Part of a small language model's weights.
Size: 15 layers, width 256, MLP 768 GeGLU, vocabulary 8192, 14.9M parameters.
Architecture: RMSNorm before and after each block, tied embeddings, capped logits.
Training: a variant of Adam for these matrices, 304M tokens, 8169 steps.
MLP neurons of a small language model. Each row is named by its layer, matrix (gate and up: input weights) and neuron, and shows model dimensions 160-255. Each number is 50 + 12 x the weight over its row's rms, rounded and kept within 0 to 99. A neuron's up and down rows have the sign that makes its largest values positive.
After each neuron's rows, "fires in" lists the words (lower case) most often at its 100 highest values on Wikipedia text that the model never trained on.

L5.gate107:61 34 46 63 39 39 46 54 52 30 66 54 54 60 48 66 28 58 51 59 55 57 23 44 76 63 61 58 36 48 51 52 25 73 65 54 60 34 62 51 60 51 58 52 62 37 57 47 49 61 52 49 76 47 53 58 49 45 66 44 40 37 63 61 59 67 57 57 46 41 59 37 40 35 30 52 33 52 48 49 60 58 43 59 36 43 38 53 36 46 47 55 46 23 51 37
L5.up107:41 48 44 61 46 47 52 45 61 45 54 48 58 54 61 62 61 52 55 63 48 57 71 33 65 43 49 49 43 37 48 56 58 51 54 59 77 64 57 58 69 39 64 48 53 68 32 59 24 51 25 43 74 51 53 40 70 46 42 50 53 64 34 59 62 56 37 74 48 31 54 48 27 36 35 55 64 41 32 67 62 50 48 42 52 57 41 29 37 52 44 80 37 34 39 50
fires in: "and"

L4.gate657:51 49 44 56 69 56 36 63 49 39 58 65 48 53 33 59 39 51 27 45 56 58 47 50 48 52 85 39 48 18 48 51 50 57 37 59 66 56 55 46 53 18 60 46 58 55 63 61 62 46 59 55 60 60 81 34 74 51 44 63 37 44 68 61 41 45 66 49 34 56 59 52 55 42 31 41 35 46 51 42 35 73 65 47 24 47 25 48 67 57 46 54 40 50 58 58
L4.up657:76 42 47 36 73 61 49 64 47 60 55 58 38 47 35 37 43 46 59 41 54 45 54 45 35 54 55 49 60 44 46 56 71 52 48 74 62 43 42 35 59 42 61 45 55 41 53 43 66 35 40 56 50 26 62 54 49 48 58 66 54 81 57 54 46 38 69 45 63 58 47 69 34 44 57 48 42 27 43 44 47 59 48 50 65 41 43 62 47 67 64 56 55 62 36 46
fires in: "took", "take", "takes", "taking", "goal"

L11.gate515:56 51 48 37 61 54 57 63 37 34 55 25 40 52 46 46 46 43 58 54 57 39 30 63 55 57 47 55 36 54 54 36 31 24 52 61 30 48 57 29 39 37 55 64 74 42 31 56 55 57 36 44 50 77 79 83 36 58 35 69 41 45 57 45 45 52 43 49 49 55 36 71 54 49 54 48 42 25 56 41 63 38 51 65 38 64 62 38 54 60 57 59 33 37 51 74
L11.up515:36 63 75 28 43 45 67 57 74 51 57 34 63 44 61 47 73 37 44 56 54 31 63 54 55 64 45 59 58 51 57 46 30 38 19 54 32 48 43 31 48 33 41 48 59 69 66 33 73 51 50 49 57 57 52 62 51 36 43 55 57 66 59 40 45 69 56 49 41 52 42 43 55 42 45 45 45 51 65 48 48 57 37 46 31 37 55 56 43 50 63 38 41 43 73 56
fires in: "april", "june", "february", "january", "december", "august"

L7.gate263:62 58 33 70 36 62 52 62 41 54 61 34 57 36 47 45 50 43 56 58 67 52 25 72 60 58 71 59 27 54 65 45 65 57 55 35 59 62 40 50 42 39 38 74 43 40 42 46 71 51 53 56 63 64 40 53 46 34 41 58 52 58 57 31 58 43 44 65 43 61 29 49 66 62 24 46 50 47 43 58 68 24 47 59 38 58 40 52 44 44 43 53 41 34 58 43
L7.up263:53 52 51 68 54 57 59 55 66 35 55 46 33 40 45 66 58 54 53 55 62 28 44 48 59 48 77 60 19 29 49 54 62 49 43 44 49 60 49 43 47 40 45 48 62 61 47 46 72 43 32 52 62 53 50 53 65 43 42 40 41 55 29 46 54 43 58 73 48 47 56 49 52 75 43 51 35 58 67 59 64 35 35 80 61 44 44 23 64 37 72 46 38 34 42 37
fires in: "as", "was", "like", "is", "called"

L7.gate163:32 53 42 67 55 64 39 42 37 53 61 43 39 47 65 37 60 51 40 55 65 47 37 53 55 40 53 35 38 49 65 31 46 53 51 49 41 50 44 42 54 65 35 42 39 63 47 64 16 35 39 58 78 61 53 61 54 57 60 53 42 55 55 34 36 35 52 59 46 51 58 69 59 35 63 61 34 46 72 58 50 53 57 38 47 52 56 42 45 49 43 49 58 39 61 52
L7.up163:38 68 51 72 54 66 47 42 38 51 43 50 58 39 38 56 48 63 66 31 66 46 50 50 64 50 68 32 58 39 26 67 43 54 48 46 50 72 66 38 59 77 38 45 59 30 33 33 29 71 54 45 56 48 62 47 57 67 66 24 61 71 75 45 37 27 56 74 68 50 81 44 54 45 67 67 42 67 47 43 77 61 48 60 52 36 40 35 35 47 60 47 43 35 54 45
fires in: "born", "up", "at", "died", "end"

L5.gate699:44 63 54 41 50 60 23 45 19 54 61 60 52 54 43 59 35 31 39 35 50 48 35 43 52 65 51 52 52 58 58 57 53 61 41 48 43 62 36 47 41 45 50 44 54 41 47 70 56 47 54 29 69 60 66 40 65 66 43 37 48 54 54 45 61 57 49 57 48 40 58 58 33 44 40 59 45 69 52 58 59 66 44 63 59 47 23 50 47 32 41 35 53 27 46 66
L5.up699:41 31 33 60 61 46 34 61 42 65 36 66 57 26 43 40 40 75 55 45 35 36 54 38 30 65 33 48 55 73 63 41 56 38 54 65 60 49 33 37 49 55 67 45 59 60 49 77 35 30 33 33 39 43 73 41 43 52 64 64 60 30 42 73 32 59 52 49 25 55 38 38 67 41 65 51 53 60 41 59 59 60 65 45 61 53 50 49 48 39 46 33 49 50 23 55
fires in: "and"

L8.gate588:52 52 31 61 57 57 55 62 47 56 41 57 69 39 72 57 54 55 51 55 81 37 46 36 56 64 77 36 51 61 51 55 43 49 40 38 81 41 43 35 49 49 60 64 60 63 14 34 47 31 57 74 39 60 60 58 51 29 31 44 59 54 55 42 40 42 30 67 57 36 40 54 56 50 36 43 26 63 45 58 63 59 49 51 48 44 42 50 71 48 40 41 58 52 48 52
L8.up588:35 47 46 42 49 44 61 57 52 50 58 25 66 42 43 50 45 54 57 23 51 50 55 56 51 49 37 63 47 53 53 47 51 47 46 71 43 40 53 68 64 55 54 56 49 29 59 32 56 48 42 31 35 60 26 65 46 55 57 56 57 79 46 61 53 50 75 32 55 79 51 45 70 35 59 66 77 28 58 57 54 67 50 43 45 63 64 50 56 55 70 49 35 37 59 26
fires in: "of", "in", "costa", "from"

L8.gate69:51 42 51 55 20 59 39 52 31 56 64 36 26 40 37 37 49 64 59 38 51 44 32 55 63 62 47 55 65 51 63 33 64 49 51 61 49 44 28 36 54 61 37 64 76 46 46 54 33 57 55 60 44 28 51 51 59 47 65 49 47 67 64 49 23 43 32 63 46 52 32 63 48 34 22 44 39 54 42 41 64 63 74 50 53 42 23 23 66 60 28 40 45 52 53 40
L8.up69:47 44 40 43 49 62 47 40 37 46 47 18 58 73 61 41 42 60 55 39 54 71 67 53 54 28 42 44 57 71 58 53 49 72 69 63 32 48 55 43 56 53 50 41 41 50 54 44 67 49 27 62 40 53 42 55 54 47 49 20 60 43 37 44 61 37 55 47 45 50 50 57 31 29 70 48 64 40 43 44 27 66 69 39 72 66 40 45 52 48 48 41 34 49 62 54
fires in: "as", "tunks", "in"

L9.gate70:46 74 56 48 53 59 54 65 42 49 44 47 45 42 31 51 52 47 67 51 40 50 47 42 24 35 48 65 62 50 52 29 54 35 49 77 23 41 53 66 59 60 61 41 55 45 74 52 49 43 13 42 54 54 44 41 53 69 63 54 52 48 39 58 78 54 47 52 47 57 32 48 49 57 69 40 64 25 39 45 47 62 41 56 65 48 46 56 55 36 58 42 58 41 46 51
L9.up70:47 59 45 52 54 49 50 58 48 52 37 50 62 52 46 71 46 31 43 44 38 52 48 41 34 51 46 62 23 66 52 23 56 47 38 60 55 47 48 40 47 38 30 37 40 33 36 45 54 38 13 78 55 53 61 44 55 68 63 75 63 50 39 68 26 41 64 66 51 73 31 48 38 54 62 44 64 34 50 57 52 35 59 47 52 43 65 58 52 51 44 30 55 30 65 46
fires in: "goes", "lawrence", "1872", "noddy", "development"

L8.gate463:42 45 67 40 51 54 48 55 55 28 50 43 61 50 60 64 50 26 46 40 49 59 56 52 54 63 56 32 49 46 43 26 44 51 44 49 56 48 58 25 71 25 54 54 63 37 62 49 63 53 45 48 77 54 54 65 43 65 44 37 44 42 38 53 46 45 25 41 27 44 39 58 55 43 48 33 48 67 70 45 45 46 52 34 32 53 40 58 73 61 35 44 64 24 44 52
L8.up463:62 28 59 55 55 42 63 57 55 58 55 36 61 45 43 53 34 69 28 62 60 49 21 48 75 61 71 59 54 53 50 58 58 52 72 56 50 22 72 53 79 46 51 49 56 42 47 48 54 68 08 59 78 53 57 58 57 47 43 62 64 59 50 58 60 52 50 41 34 29 76 48 65 45 33 67 57 78 42 75 42 41 40 49 59 55 52 40 52 56 54 66 48 66 42 53
fires in: "of", "exterior", "hours"

L9.gate224:58 54 41 62 53 49 56 34 53 57 30 54 54 46 38 63 29 54 50 48 59 50 53 46 59 47 39 44 28 71 37 37 35 62 52 44 63 56 62 74 41 47 45 47 48 29 67 66 25 45 43 70 63 52 35 41 31 59 57 74 32 34 39 47 44 56 48 55 41 50 64 44 35 64 52 52 61 47 30 59 80 68 56 42 50 46 17 45 48 73 38 62 32 52 52 64
L9.up224:51 50 46 51 51 31 63 62 38 40 34 33 68 50 50 41 57 67 56 44 45 40 74 57 59 59 43 38 40 56 59 56 68 35 56 44 55 46 72 55 65 45 68 63 40 69 34 66 52 56 57 45 38 50 71 31 30 62 33 52 50 53 40 53 44 63 50 56 45 52 37 40 56 43 60 43 51 59 40 42 42 54 45 37 36 47 66 53 42 38 48 50 84 51 40 86
fires in: "and"

L4.gate181:65 28 41 57 32 56 40 60 50 58 45 51 64 49 47 33 42 46 58 71 40 39 57 59 59 45 58 47 62 37 51 56 31 49 73 57 45 47 54 32 40 54 43 71 59 43 42 62 58 74 53 71 52 39 26 50 24 50 53 60 56 49 39 43 70 34 59 62 47 45 46 44 47 45 36 53 46 72 40 43 32 65 49 61 64 84 67 65 45 54 47 69 43 61 34 57
L4.up181:55 43 48 45 41 61 59 58 33 73 44 45 48 40 32 33 47 65 53 53 32 47 46 61 46 46 55 49 34 72 29 42 65 27 59 46 31 61 44 46 51 81 59 73 40 37 45 56 53 34 69 49 45 31 56 54 51 61 58 45 41 50 54 53 49 54 38 52 65 56 52 66 30 42 42 23 67 51 52 44 51 40 45 48 53 64 33 61 27 48 38 55 52 67 44 42
fires in: "his", "her", "bay"

L10.gate520:53 64 31 49 42 60 55 51 38 35 46 42 39 50 59 48 33 50 45 53 54 45 22 45 51 48 59 60 63 42 55 42 31 40 37 53 49 27 52 57 64 55 72 57 42 57 16 54 50 33 60 64 44 64 56 52 57 64 41 52 46 37 48 65 47 44 46 52 25 41 55 31 63 61 63 56 52 44 53 53 48 65 65 34 25 64 48 41 52 57 45 40 39 55 50 47
L10.up520:58 38 58 69 50 51 81 39 49 67 56 66 58 58 41 57 61 48 53 73 42 35 47 55 36 54 42 57 61 61 51 52 63 51 32 67 54 57 53 49 87 57 25 55 71 47 67 27 57 38 59 64 58 46 51 49 52 25 42 53 29 49 65 48 50 61 38 56 35 52 40 43 57 45 53 35 63 53 41 76 55 56 45 52 47 53 75 44 46 41 65 60 57 58 75 41
fires in: "at", "from", "sent"

L2.gate147:35 10 35 60 63 52 59 37 50 54 45 50 52 73 50 48 43 36 42 69 47 70 63 30 49 52 39 51 50 40 46 52 57 66 43 68 55 65 51 74 57 54 54 55 49 47 41 57 52 43 51 47 33 62 63 45 49 31 50 72 53 41 57 49 73 33 68 45 32 45 39 42 39 38 58 35 56 46 44 26 53 46 61 51 71 80 59 48 47 13 37 44 51 81 47 46
L2.up147:45 51 50 56 48 53 66 56 69 48 41 21 27 56 35 51 52 61 48 59 61 41 42 46 58 62 52 47 29 65 48 51 46 43 93 38 72 39 54 31 69 54 58 45 33 65 44 42 54 68 38 43 60 55 41 19 52 71 58 57 48 45 56 48 60 47 22 44 58 43 44 72 43 55 47 55 61 43 39 62 64 36 51 42 56 61 58 36 46 46 34 33 52 41 46 36
fires in: "her", "them", "these", "his"

L10.gate322:35 65 21 79 47 49 53 54 34 29 62 52 62 34 52 41 40 43 60 70 46 43 40 57 28 48 58 41 52 43 59 48 36 45 49 55 49 59 62 39 46 34 54 42 38 50 64 66 53 40 73 47 47 53 73 55 46 39 44 62 56 43 56 64 71 55 20 57 25 51 53 54 43 63 58 41 28 50 47 63 67 38 43 44 52 44 41 68 53 76 26 34 59 56 43 66
L10.up322:55 69 25 61 31 14 63 38 28 36 37 53 60 53 52 47 40 46 56 53 50 47 54 63 39 36 51 44 49 71 44 60 63 38 48 55 59 64 49 30 28 40 62 23 63 52 59 56 42 41 63 49 25 41 59 45 61 50 60 64 45 42 59 65 67 64 35 62 42 72 43 55 55 46 59 63 45 56 50 50 34 50 34 47 59 43 43 62 54 55 37 38 36 51 59 53
fires in: "and", "it", "that", "which", "but"

L11.gate606:51 72 34 25 55 40 52 39 56 50 63 75 49 61 60 45 50 40 47 39 52 60 47 61 30 65 54 55 56 42 44 43 49 36 56 42 71 56 55 73 43 60 61 53 40 44 57 70 58 36 46 58 45 59 69 59 50 47 53 55 36 70 45 60 46 48 32 65 72 68 55 64 52 31 40 66 35 46 65 50 43 52 58 53 58 64 50 52 59 36 46 33 53 52 45 36
L11.up606:61 62 35 54 43 36 48 60 43 39 38 74 36 56 63 53 42 56 52 48 67 43 45 46 57 66 47 53 58 72 20 55 41 39 48 39 70 26 40 47 68 57 50 59 38 51 46 38 40 44 34 35 44 29 58 33 64 27 36 43 55 51 58 53 43 64 43 52 37 67 53 34 38 57 49 65 62 50 45 37 47 42 48 52 49 56 30 43 45 39 30 66 62 38 20 78
fires in: "a", "more", "and", "most", "or"

L7.gate672:50 55 45 47 56 48 35 65 49 57 42 38 58 29 50 43 54 37 20 62 47 38 36 70 38 54 41 46 25 50 62 42 61 46 65 43 68 59 37 51 43 59 60 47 33 53 57 61 36 49 85 35 48 45 40 49 57 57 54 66 19 60 35 63 43 56 53 63 17 12 56 45 29 57 39 49 61 50 53 71 65 69 59 42 32 47 33 49 33 27 40 49 49 43 63 44
L7.up672:52 26 41 58 66 62 37 38 53 57 50 68 43 46 53 55 45 52 51 63 28 69 41 66 36 49 56 64 43 60 61 50 62 75 43 55 53 70 41 35 38 57 59 43 57 38 38 64 54 45 38 51 68 27 75 54 66 38 43 54 50 44 50 70 74 55 60 47 48 46 56 64 38 51 47 30 45 33 47 44 48 39 64 37 46 72 31 33 62 44 55 36 59 81 58 62
fires in: "and"

L8.gate123:34 58 39 47 31 46 35 63 54 44 74 50 33 32 38 43 39 50 42 51 52 63 40 43 69 42 57 49 64 68 54 52 54 76 26 37 60 66 68 40 51 62 55 40 49 54 40 41 52 47 47 57 58 52 51 32 58 59 33 43 50 46 54 56 35 40 55 36 57 61 51 41 53 29 39 52 52 53 35 49 75 43 57 52 58 49 25 33 64 28 53 44 32 56 50 49
L8.up123:65 47 44 76 56 78 53 56 48 48 47 53 45 52 52 63 56 56 79 44 52 45 48 43 17 40 49 46 42 42 52 42 59 49 38 50 51 47 36 31 58 65 46 48 53 41 60 47 52 58 44 42 56 36 36 82 51 53 50 42 52 53 56 38 75 40 50 28 60 48 42 47 55 67 40 42 39 75 69 58 43 73 41 47 50 71 54 46 33 51 48 62 39 48 48 57
fires in: "was", "were", "are"

L9.gate434:68 56 57 55 66 49 49 63 47 45 42 81 62 60 50 43 57 49 48 44 50 52 49 58 41 67 42 39 42 68 19 46 41 51 54 41 47 37 47 52 50 57 67 38 53 57 39 71 28 26 49 74 51 67 60 48 60 52 50 23 55 55 30 54 33 56 35 50 50 51 57 56 31 41 24 50 43 65 63 49 62 48 49 41 74 46 55 59 36 61 61 61 52 52 35 72
L9.up434:64 58 48 51 50 56 63 46 42 26 54 55 46 31 69 61 31 63 17 78 49 58 40 32 36 56 47 54 39 37 51 50 25 60 19 54 61 69 45 47 43 58 64 24 69 61 50 75 41 41 54 41 50 43 43 51 62 52 60 66 50 65 55 68 44 41 25 59 51 66 57 49 49 50 55 64 68 57 52 39 56 53 50 55 50 50 41 39 45 53 53 70 36 47 29 56
fires in: "be", "is", "was", "are", "were", "been"

L2.gate298:47 62 29 59 53 56 60 47 59 45 36 50 44 43 50 52 59 36 57 59 50 42 55 34 31 63 52 86 55 43 38 47 68 50 62 33 55 56 38 48 43 64 46 51 55 31 49 41 37 24 41 59 46 31 36 51 41 61 43 38 62 68 48 48 54 61 48 65 46 36 61 32 49 45 79 45 80 35 53 51 62 77 42 46 59 43 59 53 32 40 51 48 49 50 36 41
L2.up298:53 56 53 78 46 51 44 50 37 42 62 58 50 36 43 25 53 39 45 57 53 60 52 55 55 46 23 57 61 47 35 52 68 45 39 42 72 57 54 51 51 35 83 41 49 58 57 31 43 59 49 50 48 77 46 56 52 54 51 56 54 55 31 44 47 56 68 43 45 59 69 58 34 33 42 42 61 65 63 45 44 51 51 31 44 29 48 73 72 37 52 43 42 54 27 53
fires in: "of"

L11.gate379:66 42 45 51 55 59 50 71 43 49 40 37 30 56 36 48 57 42 50 42 69 54 53 59 60 70 53 47 50 67 29 41 80 63 53 57 57 78 28 33 53 30 56 56 39 44 56 64 41 58 16 61 48 48 55 34 57 58 46 65 27 38 51 58 45 47 65 57 48 67 58 72 43 43 50 41 61 31 55 60 62 64 57 81 56 67 48 41 68 55 33 50 38 56 61 62
L11.up379:51 34 56 45 57 47 58 23 42 61 15 46 50 41 58 46 43 54 52 70 46 58 75 36 52 40 63 51 43 20 69 52 49 55 77 48 57 61 46 75 50 39 52 51 38 45 49 71 57 34 41 44 27 47 61 68 60 26 46 40 49 32 47 47 49 55 40 57 33 55 48 44 65 31 48 38 62 54 57 56 54 46 39 39 69 44 27 48 54 32 34 56 69 50 70 41
fires in: "as", "or", "over", "than", "due", "and"

L5.gate169:43 27 19 41 53 72 33 68 59 57 57 50 53 47 53 39 39 47 53 42 45 48 66 41 51 61 64 54 43 47 62 36 29 64 25 68 45 45 55 51 55 50 44 22 58 39 50 44 36 48 45 40 52 35 35 56 64 48 52 34 47 52 43 50 31 52 45 67 10 59 56 54 61 63 54 52 48 39 48 46 54 62 75 54 37 63 31 65 44 52 39 32 45 52 61 52
L5.up169:30 42 61 52 50 41 36 68 72 42 61 35 49 54 38 65 38 35 58 67 48 48 64 58 65 38 74 40 56 55 39 62 36 63 45 49 64 46 73 58 68 34 66 52 29 43 77 54 57 44 68 38 65 33 82 44 56 33 38 47 51 37 48 41 49 55 42 74 46 46 64 53 56 55 38 47 82 44 49 56 44 65 71 57 34 41 17 43 64 62 56 46 60 45 44 60
fires in: "and"

L4.gate302:63 42 45 56 50 50 54 62 77 61 53 61 44 43 46 41 45 57 45 53 51 51 48 61 61 39 37 45 48 64 50 51 49 54 81 70 54 36 67 63 45 58 55 60 43 33 36 51 50 54 60 49 61 69 67 50 73 35 51 73 33 40 28 49 41 47 63 69 49 51 59 47 49 39 48 33 50 41 58 50 59 32 67 22 29 57 25 58 54 43 17 45 57 55 62 61
L4.up302:48 54 31 41 32 36 46 55 60 53 46 62 70 29 65 71 55 43 44 50 54 38 46 36 64 60 48 45 62 52 58 66 61 44 33 49 55 55 57 39 59 37 41 29 32 51 27 48 54 41 45 41 58 51 44 66 47 55 56 69 53 48 62 66 69 43 36 66 41 44 65 37 33 65 51 47 51 56 48 34 23 48 52 43 66 26 38 67 58 37 39 39 66 51 50 25
fires in: "of", "under", "according", "within", "civil", "during"

L9.gate159:68 59 29 55 61 48 49 61 59 57 46 60 49 61 47 66 31 52 61 40 47 45 36 44 48 72 46 26 55 35 54 40 60 49 48 54 51 66 58 45 52 34 72 64 55 39 49 38 51 56 35 50 52 77 56 17 36 73 44 52 41 50 54 55 61 56 60 85 59 47 49 43 24 74 58 57 56 49 51 26 56 24 48 37 53 50 32 63 47 45 45 37 57 49 50 42
L9.up159:56 45 61 59 61 58 56 50 44 50 53 39 48 60 52 49 54 44 56 45 49 33 41 36 60 51 59 32 57 61 47 46 37 46 47 49 45 62 46 52 54 40 72 43 64 38 50 40 49 44 55 37 52 59 68 26 47 52 53 69 60 65 69 57 64 45 52 71 75 61 41 70 23 72 52 65 59 49 54 69 44 68 42 52 39 48 72 53 37 50 36 54 70 49 40 59
fires in: "took", "takes", "take", "taking", "with"

L5.gate414:41 53 31 44 56 35 64 67 40 34 72 31 43 40 56 33 25 53 49 64 66 54 41 59 69 54 47 48 51 68 60 49 59 44 62 46 71 60 44 39 53 56 42 71 48 41 43 42 43 56 59 45 62 42 59 45 47 44 27 55 51 55 61 63 34 65 35 56 47 39 45 32 46 39 31 63 45 60 38 46 71 39 33 70 38 55 27 50 57 54 57 63 65 34 53 27
L5.up414:52 41 54 38 56 34 63 39 66 66 45 59 56 42 41 25 45 47 71 61 59 66 40 43 48 46 50 43 33 66 42 59 34 60 50 63 53 66 45 50 48 40 51 34 53 47 57 57 49 44 44 44 56 38 61 21 57 38 37 38 33 59 43 62 59 44 62 46 61 45 39 33 42 54 31 27 59 42 23 46 60 60 55 23 51 52 30 35 39 22 49 44 52 64 58 76
fires in: "and", "with"

L8.gate234:47 65 45 28 64 30 32 52 54 58 58 50 60 31 61 42 58 33 45 58 22 40 44 53 45 69 46 67 37 46 54 49 28 54 43 65 56 74 35 50 12 60 51 39 60 64 56 45 47 49 60 45 64 46 44 52 64 51 55 49 50 37 35 45 85 47 27 73 57 30 40 61 32 50 58 52 43 61 49 32 38 57 54 43 38 63 30 52 64 55 56 28 63 45 46 72
L8.up234:53 49 51 43 52 42 47 49 45 61 47 41 60 28 31 44 38 46 50 78 43 58 64 62 52 57 72 38 47 52 60 61 34 49 54 48 47 38 50 43 58 26 37 45 61 58 24 35 64 60 19 44 56 53 58 59 52 44 62 42 43 26 53 61 57 55 50 33 56 46 41 50 37 29 63 63 51 35 60 55 51 52 54 40 53 51 37 26 54 28 39 32 28 62 57 44
fires in: "as", "and", "since"

L2.gate378:51 59 42 49 30 55 75 39 77 40 28 57 50 28 68 68 47 55 39 28 50 37 40 40 42 46 42 34 72 50 64 41 58 63 42 42 40 47 55 43 51 51 32 54 46 38 63 52 47 59 65 56 67 50 50 51 38 69 45 40 42 46 54 45 75 70 43 40 64 62 58 75 58 62 47 36 34 35 44 61 33 44 32 49 47 61 45 60 62 44 48 43 45 55 46 25
L2.up378:46 33 52 17 74 52 64 50 34 65 68 61 48 68 49 43 55 34 42 65 38 40 59 48 48 55 38 58 50 52 39 36 43 35 39 38 39 64 66 39 49 37 46 53 50 39 50 54 68 32 56 54 46 44 53 54 61 54 52 29 44 53 30 78 37 43 46 56 26 36 60 41 11 38 48 41 47 37 43 58 65 53 64 30 64 53 60 34 34 55 59 45 61 42 64 44
fires in: "at", "to"

L4.gate477:69 50 39 49 33 57 55 53 47 65 63 53 45 36 65 44 28 77 45 54 57 54 45 70 51 58 49 61 59 67 63 49 63 49 77 67 31 33 37 36 54 65 52 81 42 62 31 50 60 61 57 45 42 38 36 39 70 43 55 34 41 51 37 61 44 61 27 69 47 44 55 45 64 37 44 29 36 65 63 44 65 54 50 54 31 42 22 61 48 47 45 34 51 44 38 44
L4.up477:41 43 53 56 41 45 44 64 55 55 61 34 49 71 69 41 29 49 57 66 41 38 41 51 38 75 77 49 32 48 53 70 60 55 50 54 60 77 67 31 67 46 59 38 45 60 42 41 68 36 27 46 58 61 52 37 50 38 46 42 44 72 53 33 42 40 26 54 66 47 36 53 31 58 46 28 28 86 55 53 49 31 52 55 55 57 32 42 52 56 61 55 44 56 37 44
fires in: "as", "because"

L10.gate344:36 59 52 50 68 57 62 48 56 46 41 35 32 54 56 58 58 61 47 60 58 49 47 62 48 64 60 57 65 52 49 29 25 31 62 60 53 38 58 20 66 64 63 59 66 61 40 53 55 39 37 34 59 66 48 59 49 47 27 59 47 36 67 52 44 54 52 52 40 51 48 63 41 53 59 43 45 54 68 44 55 26 46 65 38 46 34 63 79 75 45 62 64 34 71 76
L10.up344:49 61 56 38 47 66 64 49 20 63 36 55 57 60 34 48 62 43 42 53 32 73 54 58 55 43 36 79 45 37 57 47 32 32 32 42 31 21 46 57 49 66 49 45 51 30 73 66 56 54 41 30 47 44 62 60 36 46 56 44 32 23 53 34 33 50 52 34 53 47 64 68 60 53 40 36 70 41 30 50 56 52 34 59 29 57 65 76 50 56 51 49 33 48 60 49
fires in: "november", "june", "september", "august", "october", "july"

L7.gate214:65 62 41 52 55 53 39 67 53 52 68 49 63 53 56 44 55 63 29 31 22 70 57 71 61 42 40 51 49 47 53 48 54 60 69 42 60 26 62 58 50 34 43 66 41 36 56 36 68 49 62 45 72 44 70 63 46 49 52 59 52 32 53 31 50 34 57 56 30 53 47 62 45 39 24 61 64 60 38 72 35 42 69 53 37 45 32 42 40 20 25 64 56 57 41 49
L7.up214:45 42 46 68 54 55 60 52 61 61 46 37 63 38 56 57 50 54 36 55 61 41 27 54 50 64 40 36 70 49 62 52 47 42 49 57 43 36 54 36 42 51 72 66 57 61 61 61 56 47 33 57 43 86 38 65 51 61 63 45 35 73 47 50 42 45 33 57 39 39 74 55 47 45 45 43 57 73 49 50 56 40 55 63 49 41 65 44 62 58 35 32 42 42 52 31
fires in: "of"

L5.gate380:46 72 45 62 57 55 49 42 59 61 67 50 58 59 65 58 49 42 54 47 63 42 47 59 45 57 50 54 57 30 51 57 67 53 55 47 66 23 56 59 58 38 59 53 77 42 42 55 53 52 59 81 34 59 76 58 51 25 48 40 30 45 37 59 29 67 39 48 53 62 68 39 37 47 44 48 40 31 57 48 28 57 41 48 41 56 16 45 49 58 61 49 66 31 47 80
L5.up380:53 68 56 47 34 55 49 59 46 61 57 45 61 40 48 39 66 63 67 69 80 56 41 49 62 43 64 67 50 65 57 41 40 40 39 56 61 70 49 38 60 59 77 54 47 66 63 42 43 45 68 55 55 55 65 40 38 60 71 59 44 41 57 46 64 66 59 49 56 42 53 49 43 56 35 65 45 44 46 61 45 40 51 48 42 44 44 49 55 57 35 43 57 60 44 49
fires in: "was", "is", "became", "were", "become", "are"

L9.gate484:56 54 44 51 68 62 48 68 63 34 39 33 48 58 65 55 36 74 41 52 52 39 72 42 58 61 36 30 42 65 68 35 36 48 53 48 52 43 42 47 39 59 64 44 67 73 35 55 42 46 57 69 41 57 55 60 58 59 63 46 57 35 35 62 21 47 41 52 42 55 51 58 52 36 54 59 60 53 45 78 53 42 58 23 30 56 30 48 49 70 40 63 54 35 35 56
L9.up484:38 48 35 38 48 40 66 57 51 58 47 38 49 36 37 64 53 46 64 79 58 44 44 26 63 56 53 47 39 73 60 70 58 44 57 30 29 54 57 19 52 72 53 44 50 49 43 39 42 54 36 59 37 56 51 55 38 51 43 64 50 82 48 51 67 36 47 48 72 52 68 53 45 49 42 44 50 47 52 46 51 58 52 60 71 57 55 49 53 69 57 43 48 47 41 68
fires in: "until", "was", "is", "before", "in"